config = dict(
    intermediate_size=2816,
    hidden_act='gelu',
    tie_word_embeddings=True,
    max_grad_norm=0.5,
)
MLP neurons of a small language model. Each row is named by its layer, matrix (up: input weights) and neuron, and shows model dimensions 250-441. Each number is 128 + 24 x the weight over its row's rms, rounded and kept within 0 to 255. Numbers have three digits each.
A block is one neuron, or neurons of one layer that tend to fire together. After each block is what it responds to, as a language model described it from the Wikipedia text at the highest values.

L4.up2589:146133144129110116122139142145115157159163125133150160101154118116140144086108121126123127131119114174123092095073100121126106058185121096127089097115075142182130134115123125165125098151131138090154140130147138121135127140166074106125146128112101140167151141146138104120058148124107095131166104140116125116116137125169183099080129121150135109125116129097119165120145135095136148141139107127118146113120139160110127121123156099122140148181097118154144103115138143097102108130134083153126124148092165105134130111147158065087142123127145122130106147149153155122126113102138156090
Mid-name tokens in full names. Tokens inside a person's full name after the first name, such as middle initials with periods, middle names, nickname quotes, or surname pieces (Jacob L. Devers, Martha Ellen Hall).

L5.up99:111101123146122093157149118120105137117149101158125171095153103086157110158126090128128117144068126125132185138145137112110143164099114114101103104108137088133099138119124119117143090091129165108110130151167136185142142123096093157167166145178118097129116127105143147174144158129122141087102136110149093169132129133061121113095106106116137104123080146105136108163119101097108099111083174127129129149145143114119119101107136096148155137177137093109152122122133097093101103119100155111122136162147133115139127094120107134131165121187133145154161178089112136104110166108094152139
L5.up122:165144094128146117135118109117148134079099158125119115114162161108192185129123116146073112109123109118128123140198142147133140167114109118122104124140113127130159150070113140132092129099149161129151148130116145164154096140097123123120101126120123134116123114192175137128135141123170170107128127153117117147137115135172092154163098130190114142114125131084117103121114155092110127134101141096113109101102095142125088151103126130120105141125148118194167141151127181109117136144138164166128095176149142147086136113098165124113098122121137186167151151088171108143108176145099145176
L5.up135:106112100130120125102121125113033158133167107129146147123163142141111129110143158126107115088095130117094112066125080125136140110150121121131181157120097140112128158133132151139093092148144124134120163123125138117123158173079144121127155134115087133082117119144098109109162146126149148118141140144113053066123116122136111114101135128176142119181109125132124140142136095100158160109145090127153150132078151112123104126136117125121144137134078114139124130099151098141096157068164111121112159129145134178090144135063123140128170132134140107119126094110131107116148154128130131160
L5.up297:141098101115149128158140100123118119158143130143139111174199140160107151137156140127177115142148130123150124113152140140156089133171147150127147135147126154164140151092182152137110128150153126132123177109114098132147163171089092122149112139106153158079140119168126123111163115133123141074087145136147136109164102110147094085109135111125150108179147113090150108094126149136144093131136134117113098106137173134151133097136165116145112138153124118152147098112089137121131138131096110093084134138108115126137115121146123120136134162126166101077125130115160179128115150124102127143
L5.up376:137086119149127106142155133136136135087146159106127130153148102124116141097125149137148110100137157101123145169130148169079108130170144099095103154085125127106132090154106145173131117128136125117161123100144135110133107167119129118139130125145117105115136144126161154120062129153101134143126127112123120136128077143121162132123110160147148115102115156131098125141141121125142131116124191114113138135148110093136146110127168063105114110199121121154145138120133144083105141135138149144084103143194166133111124145125144178118152132176152133178118143155102147126140120179147122185
L5.up449:129086122103131166139091136086140122120133118146132151089163134149146142122105142083143125134098121133172155096141148098127078133150143085101145111154121160126107143147133155103092140125131134160173155117151162116160083130076138130134108149167111172127136106143123090114143127175097139128134135122189103114104126110139154112158113137121136126094093165144130110133135150118129160109086158149131160123132088172111099105168189141121082150167111135123141135136105175128124147137136103139115136105176113144114125127082112150140117135114084136151087120154109136104092144131132090124
L5.up626:133179112127133090140124128130138104078147096131156131115152138136192132113126125130123126107137140111113145130144173090109117156149107146087103178108130145134121104153131134108124154150090139140117180127148143140114121162081076130149149125132142144123113099127178145086129091163132106114148097115148097106170157090155145134147080120125154094064164102083099121141121142125133116117113161141141137137085148128103132115152148119187111113162106130123134107097127109157154111125179111153129083144118111143154115129145115087116130134142134144111103077124103129130158148110117095146
L5.up797:112137120095089088114115110140146135166142111097156133154091103132152153117145108114163135114138095133169102167174122108148140134105108134118152106068101103116136146101141163161123114117124122124163094125130114125134132098162173104133140121119116142144106133102134117154137131099107141161122147126116142084176150102181098112171155163063104113126100115127118179115151123113089086091125127095139141126168109127078099104108126144072131161123112166145127084152149101117167128133135082125127177154132149121115133153101092105100108129147134139065122157148130100123123128135124145134
L5.up1127:171122104127139118129166122135147188111134147163141165113182131127183147174103127127118116117126123142165115107140121159132117182142096155110111132156154099138078162137105156128100094144129107119121101147149100139159117137136117136162114140137093173103121147157123123098139142122119154099136143136116116124108142092081139088122117102140091148125082122111165098115140146110121128109086152107118116109123139135078102110147160096124160071174155140122116142172133105110175157128142159141113123142160093145100107136146093147115135144129141095136169093112140134122086102080137108137
L5.up1322:104087100136146101119128102147110127076127111091166134158155135158091067124162105193154120121174113148173124118115128099164107110150141124080143143111124134178133139138136124142129111122075135114124090151131139168086162117106131134130127152083132156126123123128166163132168139127057148113109141158099146097137107109140122112138144091138106134119136093121131129145114114098168129137094142177113131125121095142150128142134134149158066154160138143128108177119159140125127156156121142167138116145154144108143161081132146116113084137143182130156151142112112099117138146142112112161
L5.up1503:118118119129180154132113104156138163117154145113133120129131150080115087129132106118156107143146146163121130156146117143140080113172104089108120141100086108175086143123132156123107090132137116120149150149091093147139141081115155140136114119089124148087136129135130166140125101161102085131180109130118098129099146169103133092136091093127116141151095129101132096108081124148133152153160146111117145124084136154143095143090112102166125137132128121140142125145118140103076158099159132105152115154111172177069124145114102144132152142112171134150074130121178094111127114060096132142
L5.up1921:145119161129118105108112113144106117107115142128144148163154098141162062124132144156107160108123143160168133085169143162176118114118154150128125119164148146124186125101093113144154142107121167126118123112121152126082114104106122122131107148135146074131103130134165116157125105132164168077168113127123115091110147154132134127172112129145114147114115164103168166150137118091178101158165164146148137114126133150104098128093129086133117139132128124128099103146093151163122148105127138132125098125202100131122119118094107142092100129121136119110122115118144100134163074121109132146
L5.up2423:078107111143098109136093138129151123112141115122108149166140120157157142146081117143120155102086133142120148083163102128070137118118108140102188120147107111153133083139081128152055132176111133135137116132141118161112088126137166114133121121115118129088124123128170147105128127178118154118129128152098115115117113116178159105092108180117107146133134151127120148103147135102080140093157173132092130146123123128119131127112131131155112134127149142140167136129142129148126146141138113088132140142131112083100187110126096109078124142131134120140176127135099170093144063118083134138
L5.up2560:149127080095153136106121145134116157168119165130146108136132122132082135142127120070128115180215165140109081126107127139128157110114124143129124135165120100163116135156117138094091107147160098121110105157133104108151129119100118161180170151119117167142113167119119111148172128116119139157129134121118148111152105120164143124093154135100095093103102105126167126107161125111108155102137114103136083121147174129108139151165145142127107116124084112090182083106165133120172129109121091097098137146121138123124130093108129125106129115128112122110104112141159099129108132136135160121
L5.up2781:138102116113127140104137142119134181147146126129152081141154106099162135137111106114137116138142153123107118129169162142136132093065124151114098103114098126140174080091140107126119176104114161097154095178110127132144144082119108117129105088119143154129159111109199099120182116138098174115137111092142110116129098119154131133157144162125101163120130135128124140168146139148163112136168128125158144096138125083111169129126146146123136134116157135143113124102169122186129113153122116132110119123114116116148147137161125172089164128164088173155124096137105138131146143168122098104
L5.up2789:124097124129116148126133127114102175108113150171124126143136106158146134105158135151101124140167160153142151160185115126132114123127106119166080106095099131114165126136153173097110123133173139115127132171120093135121109109128104120120153136117126142158119105100120133091148129119128124125108146119166121150133104098104125084141162123174136109161161138102144127142143108142148151112113134135145125095168142143117115117147126136102123122130173153112171104114109141150122120138111098105180096131113139137074137189139162135131119102156167107125129129106144138113143170142161120079
Number-final token pieces. The last piece of a multi-digit number or the unit/suffix right after it, mostly in tables of vote totals and statistics, e.g. 7,72|2, 8|th, 1.6| ft.

L4.up2534:094106122153140108144088149115120140107124144113116127130149102094113118125094121106095123126116129131115135079149142150105099095112103127128141159163102160137128120129139164115122128099119159092146131126147079166085152064105137140156139139125081142090139168135149122121166157118148130137081095125155100159100145145175163147135128124115113121129118147074120140136155093143113121155155120184138123131140104107193164159116111116147141150121104113104104124142072148130103147151113116143094135127137110097109152156152117113130114144147142142173153127175132141119145193118136148138
Post-noun linking words. Prepositions or relative words right after a noun that start its modifier, mostly of, also for, that, in, such as level of, line that, BA in.

L10.up578:107114121139121177104123096148142122145102154132132125112126113100129115121125144105106157074159133162110114132159096097114105127125139103159143141152135138118125116165144144137084127091160156140174107133148097175172094110113162089115131129124127148143095137106113145107133134112136147134170102132109138064081163093136105153143106133151095108078124104113079114122127106092172152140138114097079117141090072119112079113078120140130086104154133117162121149119133158110101090116162142157137144089125059115128107134093127116115123155164143107137118107149139131190145186106110113131
L10.up656:125111128062129140131156132155114176103157145109106104162152139136125134142109085083091167154146110163116112136113158167116120131124134156176130118153095157094128102168094084120101124133095117113150139121141129127121160149106113133083101115084125128128087153123102129146117130130116170147135123080074148104088110094088126123164132135169062070138105127146112120115155093155068127177156117140121104121114133100113123110103126114116119128151167099124162090105142136136163106099116147120111127128119097120131160146149127171118137136114140099060169129079106117140107165122128113088
L10.up1811:125135156125156098118113126099138080137125154131126151141146089131119153110122139148179133149168093136142079129109124117111165120132124167147121159139115108127106123150130144117129137143124150124149123185141145108152130106095096146116091122089148148152099144121105109139118127156113130100143153125108103123122138106148124137152102156123132113110127115094175109117109112147134096114164130140099152163121146134118108084165134138126155124133174158141174134104108146079139142151151117070119053130126145163124105120137130146112151112146099127119128130112169165153081125140151157133
L10.up1948:091153066158121130111118085151170081130124083116138128123100130125100163097129152130131136119123128118104131117124146154111114124136127130150148141102122142125130129122187154071140149149105129107128121121124125082135126141115128125119114117142084143138182105103123119139186197124110150085123149141122140131171119126088101166144091117094156161187131166093138101118096126120144116150139169140155121149086128128117118124136141162149163140116117162133125103135157136137111145154110167103120082146122134114108130127169135118117104068163118114126133180149160122159158118148114110080
Table cell value endings. Final token of a value inside a table cell or list entry, usually the number ending before a pipe or line break, as in .67%, 2,048, 20.41, and match-minute marks like 9'.

L10.up318:121138160160179129109117071185118150120137120165092073105071107144107134154133109098158166153146134160080086133125122132141134122142098128111142121129127120158124110120150122144137174140151121120113104162123128102132104142119142104105144126131124149105113123164146085147170162153129110103074104118144115111109120130093160137125157179103105120105117124126108137170153169131164109132134127156084133114167109101122101115136140067159126115137106117142121108116117118135141074099178119100117141116124154136058151124113121152119081097130106128103141143161124154176106145144113121136
L10.up1021:147128130131078150172092157110130118169123106125098133123114137130129166132144086174086133181144109127116091145114105136153141133142090140111147128135157143156101119121161135088110117141142125162176132131132099158126108130145114096155120121164110139177099136116143134112131090128109123132128148139143132134075138139108153142129145150154126113081116106127111129181118070116115141166101082164091155136160139113111141152171126198110127151113138124081134106159130165168132143170148145069130140116114103084124117123129125137142137152137108136120150139162102126104161129149101099144
L10.up1815:123124138148122155113135142163143122079120092147120083106098153152122128112091097138187180138139077116115122121127136159117121108156075161125155161110140095147103131137136140130136166083151062126126138130163168152124101123138116132139101119162145172115123112170106129140160136117130088081149111142119110068138102153107108137107111147126136132157148143106164089148133152091127125131141076120103108149167175122160139110147102110102176123115151119173136108130168104116154159136152122085154132118106116152121121082110105135120108119112135111150148125136146153129087197127101116152
L10.up2480:133107140154124163119094135160106136110127134180133108121087138123098089149116083136142168110178153130105107139146094138138140097145107129128119131158147181150126116122100101139098132119128124124152131120112118102187103136120067101137143131125131109140111149154114122099126163143111084140155119112118160095090151140122143118142143136128177131068102108127131143143148146121129131120120133144110161156100114160063114098127121094124125151106120128126120127112126133168153105093133120146074129109135135112119176137136067103100074133136112144153109172136116102131130159094113177098
Religious and gloss contexts. Mixed mid-phrase tokens, often in religious or gloss text (Hare Krishna, Buddhist cosmology, St Mary's), also commas inside quoted definitions and conjunctions.

L5.up394:160157125139098100117176136105117127137111153124094123108098065100130121116102157142153109139152154134142118073160172127123133116107166116111159149102093128136158150118162130147113125136098141157156137142111135124117092163112080111129105091126112141153119097072123136147126123149180099169168085145113093160150101169145125109120101117073103127083140111136116115122132107128116148123137174110148144119141167208118143062140110107139135087140128142145120114111082109126150121119162099111120144134141101141141131123097133142152094129157117100130120118109114148082104093123157143150
L5.up700:119131106124146110109168125136141168113122097141139168117149131141162149094103114155125138120115131157112145087100122069130124094129121068141059146078067142109133129099143140093101097129114116124140144160123132114160123157089083094134131145115101141166136139134136102143124092114083142064186121132103141149113129123151140105144107104140145133099106159100170162119152118118132107117110143142095163123118132150134145119115134168121148119126137152126141129095131160127116149126152124175182153127151116081092125120155147078100107115124123139162138133141118159134097155108122140103
L5.up992:127100153106139135149129139138149152112142151123144165090138092167127145085111159149137134145155094118121114133101102178110075065138090074101152103105089089107159123136132122155136112148142156103166114120142161152140125117161124153163141110136080174131133139134129119132147148117126120123091145132137112113118103149146115102127128096084124141148130149125131177115122121127168104168169141101110124122086120095127143106137130152091137096171115147132120128111119158079094121122148049139100105150103113099103145133107138079108119125126104108133132130084139137114100133093175133149
L5.up1236:147106152128126155122082085181116144130132116145124141140103119145095122140118139123125109182111138133116132130092113149091123094120105088094106122111102149146117192054159100136143095113128129122156131116144169141110130093100111144185141141153112150140124155136106097133095133124099119137124123135128122148133154097152146129167158137146134065134131115135112119147161113117107147129146076137121187090132165096143146136122163143144117120107108155124124134131108141129165108125150094177185158151103115129130089112168105090115120171127135067079076131097122167139166193061112145128
L5.up1411:110095178139160121114106106147104169144119135128131160100080141147097162172104124095124144116161107129138084130113081138115134143150093085091104159141043152172109128124072133172158098115124107140198157157176176106138155129097105103171143132156123181145099185127118117111101084099136084162123164157116126165101142113141139101138103119152110154166121118098114134142160112098106155141159114136129170094142105124143130111124146136127106139137138134108124100119122130141117121145108113160117147083136114120150114154173166106096168126126133130115127139101122136141112151075115134103
L5.up1495:109108160117125134074114110118132122112082122133121091161108132143098123156114144108116103157091126108145101131159129105123095118136102084085099084152188112166128135095124093129121164120127153171163114126159122126079131129172071143143140141087122147130156144093157134132112110144150129144139135156104080112137153126125134132161126119152102116146128095106143197162123165094155103124131153101144146114164142091118140140104155091112160105140131151118080162108114096127098090119112117145125094102163116116152146126142112126121123143125165067118186134129118133125137106063151151128
L5.up1497:129125149120076098132167130132145138105119131138118114137178057159138150116119170169163125134161108097111105115121157115116146091077109088105139144125078118166155136137109101126152145097107133137130119144138122124120102146143131111103121095098130156155134085130143099131101119095116103088144137152155096122090118147141098101110113101088145120091119134110111148129104108085126102180095179113142159112140160173143145118163077152105101124123139166167119129113105129123100163140145111098110127163142133148138143109143115136159128129171092121145148147098135123082096084134171158157
L5.up1867:101144177136081108119113118131108111091123125088157124102161158106104170103120105144113146160143108167122082124131130147138135137133129087115125093123140108113146143135079117138149126119159129079139126101129072135106127138155119127100124109104172156144110124169113105137187126117124122094131138113140107163170151169162099136157127108116172109139120147138114114082102100127141080171131092144159171065106155180126113130119108137129134139120101146099150153092110099132143147115155133067119108097122106160170142144136094105131135093143139124106140091100112141115095090140128105142
L5.up2077:134114153130126128068104128098108126117126146098125142121148116158110130109122132128145105111166084138116097087102100163120109123124156089117082120107098105166116144156079143120127108096107151191119111122084103121104139131109092135119144157101150153125127111137148141145135141111141134163126117112161123138083150104122142135139080111118111108108150166120136150140131112130098113103158136180084106123148122127147146131141157122116157132118120102163154152081145164089122106095136102118102134128110126100114143144107119165152164123149117137119118142119130145125151115103180133076
L5.up2180:133092130123127115129106147142149171120100141126107134144143144147125164096117131101171151172139157134143157132123118128158102118137178094123084127158099147174178156112100114129112130084131140112181120158095156148156114131134117121119134087133100161143074188121131117160114111084131094136132154146138161097117120122116124084127157103141155135150154097101133176128103149114125123132142126119146139102161113149112134111158113137109153174151131126131139131101124115142081140128101083164155144124135163107154123125135131064098187136126110145114130140116129132155137110100113116133
L5.up2197:142137131118125119115117147142094172103113149141116170109149117103099122111087158125100141137125117156098100124111125118114141109121105120085093147156095136177126144131107147135172106119112151147150132136184136140127112163138081114195149111173137121191119151132158140097084120086135119153118105186151125130111154123165123098132113113129115139129165116131122122081130090109112115128184120132149150112124119118112165099116137135126125120153111123110104144100116149152138133149127078114104146132105089071099160121130164115113146133122070110112095159122154143138143132062145107126
L5.up2217:114103125081099096141113133160145156126128132116163137121133177134126105119107104125125131110121130144137107118139123120142151094088129146124107158112097126105099140164132103139135186099104168120134113126103140116132133098097085166122100104126101097109151126124112092107107103103127121120107118147142119143111104176146135130156131130130143116128095108131162100159124108115137104138154106125081102109109105080142182109121170106153170125139137138135140091127167140155093131137139093122191159152074104082158146125110109076085136122137135152136097119130119152101103134113123147114
L5.up2372:131134161148161144089172133109131092105170137109135167140139054114162132125102122137124143140105092155106112127133130103148109090075103083141146066133105098100125137157119119115112117134129168105138109101186103151139108145150119151126102090141116098131131069162106135113138166070175114097118131120125129117138145139152132121105120114114143077126107092118118159124156131091127127122112168101109150096132143169133111147069172160109131120163113114156149149157122102160115140125116092141094128127137159095131132130098127112123157122131103102124147078158121145091129126145181120167
L5.up2581:123130127109139077162093140134107128096103130151134084110141128127157131138067085106093111144101125141109146110092095163140167133152132089078129123144121187158137116155112170138114079115082128117152115131124102175134109172143113109150137101119151141112065139103124096127141118132119132118127138105136107149113170090189125124147088131127137128176111136121154163130143119117110101097127149144118202118155095146117168117154102138085108140128135122165120117125123107139108128126142096111106122158136097134131154110150119137113106160155169099114135123150172131162091135083140143120
L5.up2788:175083145122142115124133137133144130129100136142129088087089122141113168140112132189148119130120118119077133088093153136138063103107117113124088126139087095163143141077126166131108124154135116106111136109122162111098118172159074119132136153155130140132115110146116124170114138145149118101150122131092164141147135123169103104137122095143145163132154150139144132109119143123102076124182148126121140086134123144100115119113126097101127145120101107124143112151102112148123100126142093122131116145159134080112119139118104099114117148100116102121116130162130183089094161083096109115
L5.up2812:116094121108086162139112127152105110072151119091144125143111096120119161124085137093076156125139130127104160114139142147140117106134101111128121147140119138135169125156200071116128113129101189177134126118168176159139135119158109147143117135079141171150101141130129106143151123138161090176131129148140123123159138132151173094145088123134112132167114102127150149134150138118165160124152126143145149150133094135115132115130153172134154119131140169137124109118086126136125136104116142129108187121154096114145133148138124151104143150175133108110155118150128152115117150044118134081
Surname start after first name. First token of a surname or middle initial right after a person's given name, e.g. Calvin Cool(idge), Andy War(hol), James T.

L10.up141:152118146116135131138141149130091163115164103156132135151141090105138114133088098084126119139131138087092144119161147073163195135154132148088082127161131100128177156111110114129121082140159128120149107144127128096091113090154137149124129134074140140116144149146116126102140095143097117130113158144106160123147065171079123093109126135174107106133135125090141112124094121135127118158137172146088177140135118146166166151133150114121121121093117135110101111156129121084138137128141154095113109097055132121096158135145142105133123104134126128085113143149106133105096158164104195118
L10.up1396:105131155141156162114100094135137082123185149116155091085103116153154166093139095148111171175160127088161115110160139142140108099127142121142129083104140152125138143139100118139103165126146131116152115138114123126151140171155137115110119123134090138126118161138148116147149143124115151156151082134166134108133161155129147074100141159149067103204163138153120122118124128100111109092111131127130151104147136116120165172107068100101113089103136091135136156107136165160098099117116147160119096124125094116136155155104178172130137151070130121138105116121164152125137125147154130123
L10.up1940:110094132130155122150108111123084093091146141158133113136112149142128171118062111131119123111145112077126183134137137126174147125115134161093121139132158124100122127128151141128090096106132114115140114129079106175183136141123154127149082115119156114094137141138116132115173093119123104133138146124127147119159134117117127110090162107144144126113114117080110134106160100153165115171132161131112081126158122178115131125148179132087132141123188105109136124112102126149149149114158110084137110140100114124153090120122199122132130147135168097123102110148119131146147164144111148141
L10.up2168:121150137122146134095128120112112168160130128141110131144076085088161144140135134116132109118137120118109141107167130143145133137152136124156123133123152182106132139103079153128079108119090152123138137107105114096164133124104116103132158124118137117148144101130161176141097119161164115130158154130112126130098159113119128126109143123150100130137108154070140122096143113109132136117122114146173151132135086125137135140114139135115138113169110110112130128114083149110089166094173150113138120124134143147085080158142110098071135132116135147123156141125106166104173133128092158091
Surname pieces after given names. Tokens beginning or continuing a surname right after a first name in lists, tables and biographies, such as Henrik Lars|son, Kristian Pett|ersson, Ayad All|awi.

L4.up899:144140082129187126172129127118123119108164151149121150154149136099147167132105139135145116141122115202122142166129088100134136139168143130158121122169126139138169165097122158088084132135126118101159071130174109124117094113092094142123084138125097173092158146141148108136100154104104122120139153120125100106133127145183095097135137070156166169149154124154194059120143076106131109109151127147125162117114104120129090088110152141131104141130116119125150071122131145097159101109128114129148113105136115082133151092143150100087178133139151119111083079107085109171154134137129105136
Number-final digit or unit. Fires on the last digit, decimal part or unit word that closes a numeric quantity, mostly in stats tables, e.g. 2.9'1', 6'.9%', 190' yd'.